python train.py --num_attention_heads=3 --init_std_o=0.0 --init_std_down=0.0 --lr_head=0.00744
MLP neurons of a small language model. Each row is named by its layer, matrix (gate and up: input weights) and neuron, and shows model dimensions 0-95. Each number is 128 + 24 x the weight over its row's rms, rounded and kept within 0 to 255. Numbers have three digits each. A neuron's up and down rows have the sign that makes its largest values positive.
After each neuron's rows, "fires on" lists the tokens most often at its 100 highest values on Wikipedia text that the model never trained on; "fires after" lists the tokens most often just before its 100 highest values on Wikipedia text that the model never trained on. A number after a token or word is its count.

L3.gate256:129101126104091132131138161106158119110109104089163105078107090149159156147078141105113141154124136145127102198127174112154135110125106123144136177117094139137129083107133134112134092133123122092131121129132142106117105100138075137108155133112137136143131179090110119136125077131118095129
L3.up256:112157104095130100122123141149129097121137146116105117107179130136132120120093103098110156133143173107132160162122087146114088111126107119103111127149139125122116159126102150112137165112134134137108151121117159115152110149124111106133148125117111189113163138104147113143122117091150112139
fires on: " " 41, " little" 5, " Little" 4
fires after: " |" 37, " " 12, " an" 10, " a" 5, " Al" 4, " M" 4

L3.gate927:116112083132092135164060143157132155137107104120080107109167098139107155136116174139117123125115143134158114140121149147133137185119116120106126118176110129113133106164198109109074149138105129153110139149157071177128139152124138169157147101110110088103131135111136147168131138127138147146
L3.up927:114132098151147107113117080155109111122140113148084136163143087131150134098146125139145126135151122155075131115101122124135099118168091156106115089140101130121113141113108125147084154148166108094103169083119122156105117105107140115131132146133110112110079079146157141095140109060096157174
fires on: " " 50, "." 23, "1" 5, " A" 5
fires after: "." 27, " No" 15, " number" 11, " " 9, ".S" 8, " vein" 4

L3.gate186:152119129098124122118144122151120125171129119112082175145199126109103156143120182126131137128146140113146126147165132172114126145153147129142115080093129093169152125161162125162127173124165123092110162141151120122124154091088170119120134148149124090117130150122136157138129131117162131116
L3.up186:110183140101141118126142172130150148112121135149138139110111099149125135109130160104139160116119111133108145170110125142134124153132140146111171155119117148127129165125146113151185153170116126111125170102100110136098120140132137160114112098096131137152138131110128142153123125115090166145
fires on: "." 71, "il" 6, " Grande" 6
fires after: " No" 24, " Sr" 14, ".S" 13, " Campo" 6, "No" 4, " co" 4

L3.gate232:139132143160112156157114100133130106107169111117164137168123121119166136111153111111173145089105129139130086167127125139103128053094149124106160110123138109104144142146097142183143155093120113132131131128185124156136155135134105137061133170133103118119197171165097142143126119102073127118
L3.up232:118096167171136136144120140118173177100152139091130111139130107160099148126154131122131140124143123176148112140139133155167163107132112121128171109133152137077125099177147128117103105116151156127118101143124150086157101113127127133124097105154144122105155116117128130142098163151164165123
fires on: " and" 38, "–" 29, ":" 9, "-" 6, " lost" 5, " as" 4
fires after: "0" 21, "1" 15, "," 8, ";" 7, "2" 6, ")" 5

L3.gate210:121113135117124105128126115177148128142105140122121128104130149179097093083143137122093128117119113135113090142177117144157161151136138074144181131133132141172175128147098113115125156136125133132127128146153144142138180136154145129099120139111129108124139090128133128093132104138095099063
L3.up210:135090176110115120119104111098144118136155103156119093133134110132110106121128133116106156132103140156138155162139107125113125132144158107143155122126120124130143137145086148126096140118099145105135154125122126154128146139110118101139153108143110114125135133082127099118117134118089123059
fires on: " " 51, "11" 8, " Back" 4
fires after: "|" 54, " " 18, "–" 5

L3.gate694:144159085114114166177085115143177119086096164141119086118136132099151153094137118182089123098164127122132111132171103132104128125150116110073125102132108160131136094128174092127080155113146113091098149104167121140112120149125157107130124137120113094097101134166098159143085130146163090133
L3.up694:152106137095161168150113114147130128114110157156123118109101128134129156158119135168151141114134093123091104106128111085111098116140156085123150102085128138083107095154121141078121164144162145105133111139123127138099132143113164142119127125110149138127115133166123102137119097107137118122
fires on: " " 86, "20" 4
fires after: " on" 13, " January" 11, " " 11, " March" 10, " April" 9, " February" 9

L3.gate411:121130160160143166099151144150090123133164131104146141146169128100101079098190122106097165138141098134104152138120191152132108152097187134119166126103157129169109145153124121150082083110131161183137139110079158115078110127160080110092133131118108105111145172173118139116095097137144120155
L3.up411:113108169137113136131120164188166093108122162158151143144123133126102073130124126153135133130114111176140135163129135149129126149153108149148083127147144141107111112127178153110127150124168119122129138124117143121102148124124119113131104118148136120101109089119154116092122093120103115073
fires on: " |" 93, " " 5
fires after: "7" 15, "5" 11, "4" 11, "9" 11, "0" 10

L3.gate1341:147134135165128112182134134108134149118121155138151100142173164100099152113151134094095136114116124103135135130163133134112155163120160117187144093089171109116144140131138181134126108130187119121121147119139163115148114135141126130105093129135071149143156118151130149117179175115120140122
L3.up1341:138178144114101168140134118168134143159149128102119095110122150121121158116175126136145155117128109142068135135120092143136110113113149147141125120156110154187116143184182145103111118114156127092135157083127122087128145122136110155137156125158081163127107099134152102126094121127111128161
fires on: " |" 51, " " 34, "-" 9
fires after: " |" 34, ")" 13, "7" 5, "3" 4, "8" 4

L3.gate1312:141103112104156154137105147147142117136142116166180089103121111128121138124137100139109103135169129143135177138139142138105141110118116148113126152167142187136138151175174109113103118120105136158128155119136121151183098099119127139145180132130144138101156134119118093139149103105168129162
L3.up1312:143113092101147144115126141151096145123120117121176106137145158109139162120138146133112136173126134095107126173150154086131121127112137114136165138106170144129136107146141161105112083119150092151097124116131114130153114125147095131150125108150122161135119143173104174135112093095166107099
fires on: "19" 29, "18" 13, "eb" 5, " " 4, "17" 4, "20" 4
fires after: " " 47, "19" 8, "18" 7

L3.gate1196:142108115114142114141136104155158076122132126092191107179159097144107149122129128138131139142129121127169182122111160091132109153161061150130122125127124120135145130176140150161108113118090155131071139107109111092155144158071132142140140111109130142169104110108099193127132170120133145149
L3.up1196:136144101163123175147095122141095132180136113107153136108112144107141145146115116177101143098106154153080139121131134144123161157131150096136116116114166134171122096166106125123134067139123109094147170170161135139147115082133126162132175131148127131102147099132104183172100094127164154122
fires on: " " 45, "19" 34, "18" 15
fires after: " " 45, " in" 23, " from" 10, "–" 4, "," 4

L3.gate1027:141124154132098155132140148118092166141095124081161130147132145200085124131143138112134129118140117119122122144106132126127097181120090079127135183105149132092134161145117143147122132158128131114093129129127143131156111132125129138153123138072105103124105129148140128132110085121133119084
L3.up1027:130144156091121121145137086145123131150101127112120092126127151157108101149174139117140135162113111139089105142111102081139120130088190164132158102146118143176114172112092169142083144178128149115132183097167116124145153131145138109139143117099126119154132136117118120135153130121136091140
fires on: " |" 56, " " 17, " —" 13, "2" 5
fires after: " " 27, " |" 23, "|" 9, "0" 6, " —" 4

L3.gate1013:154144118122152164124158138133126154158087133105164147155127112171119121137126138132117152173103097144150105144134102113091144166121130125134109108067126096122158115154125084116100146094135156151110129119124139160162175084127116123150112221182094121136131155116116171143129140134117157114
L3.up1013:156152147149130141173120145138138139109135119144112127144084099111138135135102154137145117177121130162129123144103135097099130142105134127117118067163172126107142124143101142124141143148122145111105130155153154130163114101123106142099134138157127112179122120099138091090103135136182101084
fires on: " " 54, "umb" 4
fires after: "|" 54, " p" 9, " " 8, " K" 5

L3.gate361:133168145123111176132122130131091163110155144106121126114111079166132168101140151128152142109149136164122094094126150105126111121108105158141066133155120146141120140129143115190148111096129134174114191096164129149138121179153111182113141085135129150138151109149125101113146128105124135089
L3.up361:122129156144138171138174132126160137141176175112128187130090155151119140088109113148146119157141093079145139138138138131162110201132178156141081113119108149095163115166119068150124164134141108107154179115080126097130107154125092180157131147109143119135122138129120147160107129144123106100
fires on: " the" 48, "|" 14, " |" 6, "-" 6
fires after: " at" 23, "\n" 10, " |\n" 9, " from" 8, " At" 6, " of" 5

L3.gate513:116170096111129151155116100164122104116101149092086115128163052149114132134136144119130117158125174141142110077133136130079136135164136141171125129144116135128124106117063089136125130093150110120116113088111116114114125112126116144075127173125113130143122153158102132131118149143106157146
L3.up513:176095121127116125129115175113113136156144056167133127126121101132152113057156142137100116122116127125143141091097143136149130126119126107127135143099159142176120091132128143146090117164148128132119129123142117128156100129139110096163184106155109132107131170129115122146134095095120087097
fires on: "20" 78, "19" 19
fires after: " " 57, " (" 37

L3.gate1270:126104130157172147120131125173119085110141129132133167121126148098145129121163122161093098119161115134184161136139136143140173115084093150180128151113133157161127144098135050127128107118086114146135138129159169161119159178143137135132132110158128132105104146149093107143171123121102093130
L3.up1270:103106173081101132111075087180134097121126113115134097087161109107138148159154073141139132102105121121103122102120164131129159138058117104121129187193152133129111132133144150100105171119154139098111136108139091129103166106129099125165137123084156146096156121137135103107149130136102113152
fires on: " of" 55, " the" 29, " " 5
fires after: " of" 24, "%" 11, "\n" 5, " many" 5, " much" 4, "2" 4

L3.gate230:165118141145127116175125154102119143169106123159117088125127116160071156114134092174108129109073121121141144138154087126143146152189120162120101116127098119188150120137156075123121170153112180111108162160110147146094139133109094151127114143134133127131145141135129136117125139104106139168
L3.up230:118127109116149141133096136133156117145079100146127089157146174179117098095145141166105159095119087110154131138151127071140111134141130084109129107134112116108129113094115123166115149140110161062118148119112157130123119128101090093129158113136154139147104110118100152127153150107135119117
fires on: "20" 55, " of" 5
fires after: " " 57, " the" 4, " As" 4

L3.gate1289:137122132144096134155142091141156143137120119178127151146168135129142110165161169191113103116178141093116066098156150135071147134158109112092100140142054116121092113120088105114127095113149094130129128134122128117106150098094111148133119085115142104097109123068148156154139135166163139152
L3.up1289:161121141118120142142119128165144154108171153130125158116139109145103117156150093103118114113087153146094111113160136132169108151128079130123143120168187130123102159145122164127109147107151096164101130056127145126124125175163111092165108097111135106097118118133181163156097155177140125106
fires on: " " 34, " in" 19, " |" 6, "18" 5
fires after: " " 28, " |" 27, ";" 7

L3.gate174:141147143146132103121112105137123121144131149138112120184119123142108124144078137138150125131126116140127143153124117087165122141146090141135072160141171133142138123156113152151105131115118126118117127096144108120148132118133082137106139101150129132137126162100161104173102150167117098114
L3.up174:101139114112167127103135133103158155090133112114135099136166115142112134096173116100095185128178120083106129122113148103103084106130152124164180137139137182150130099143200124092137103129119142099144104136135130142163173090104154141136126109088109125103083112161129135139172141120109120144
fires on: "–" 66, "-" 12, " –" 6, " " 6
fires after: "1" 28, "0" 23, "2" 20, "3" 9, "4" 5

L3.gate1207:120099105134098148119094132127108127140105097148125119150132133146102100107116127158100093122151125093085111145113224125129157135119133118094132174098153065087156146065182104089150101130137104101150123149140116098144077163134148162122108140105106062109106116138121119152135127126102153126
L3.up1207:135163138124115101111126118134119179124144146142171115101099147122114092159124142123113127125115082132169131138098106124114080127142086115154163107149124141171084096119149137078119138109119162159138172119092086091112182129142164138217117126150149154148128127137146118131123139126059122132
fires on: " in" 37, " were" 8, " of" 7, "–" 6, " " 5
fires after: " died" 12, "." 12, "%" 10, "0" 9, " %" 5, " f" 4

L3.gate284:149125117143118073160134074149120130170096131157170117146135176116137138164144113137144145104135107142125143111118131141101124112123097097138111150121120133079143113127100106158076129124148119168138128147116130125132144111122118134113094140105134096155113174149115152150096124103154115177
L3.up284:171112114147070129161154101128123120149176134114113122093127115119141148118141134152135162138150126147141080138127153163119122111102101142137151136131117149089193162125111077139109088120162142179145149159102139114137161161155127121142136093114154136147095174114077117165145123136137150152
fires on: " |" 63, " " 29, ";" 7
fires after: " |" 27, "0" 24, "2" 9, "1" 7

L3.gate65:142124163118121131115096128137090145147137138144165138072072147161168120135098097152130103101160143117104124113110158171165125116125160109100107140112070117093129187114082065144141167114108143090111139118096127103145170158161122125095125132123062118100121101138135107112112104182127105136
L3.up65:150135142107129140128106114119194167135163136143135117080147118103148145159063107173132155106141134126114112101055164144126120164110133135132117161153118105125105137122153141126166182136093127151130126173118088109132141161128151176127173145136138091117075141126117114157160078110120133120
fires on: " in" 22, " (" 10, "3" 9, "2" 8, " m" 8, "1" 7
fires after: "." 45, "9" 6, "6" 5, "8" 5, "0" 4, "3" 4

L3.gate771:127122163109124136153143134143139132120115118121118106145160111122137098126143123141146148117124115124127106140118125131121146111146091120068113076152149149114127132074098110156133079120114121128134143152125110104120127083138155138149149109157129097179133144125157120124144167135109145130
L3.up771:162135091074138098111130089102143163127146131112167106088138133166165126112133118159137154157112146163138102143111143091146127146103113127110149142144143110120141146117151111128160102109143095104157131105127175121159091150127113170136157142095173138162124114119139116134150136120137111087
fires on: "2" 81, " result" 5
fires after: " " 78, " a" 5

L3.gate93:116161094155115145165074125121122079135085143167147108148180103108133139158127178150126091122109152098140148138111158149120093106143137102084091100130125144176169094084153136142142142098117158133113144143130166160162080136156104150109136136124126114127135145114128156133164125163163156186
L3.up93:103117133156127141135153130105184154129158103098153148141098119094132130110090122129131160085156140111140168143152127091139154145105124154128112131109144201153146102125177166147134134066162094114147164114181134167180128080124109103118123152131118115130148176116101118114117157156144123104
fires on: "20" 61, "19" 17, " is" 16
fires after: " " 63, "–" 9, ")" 8, " (" 7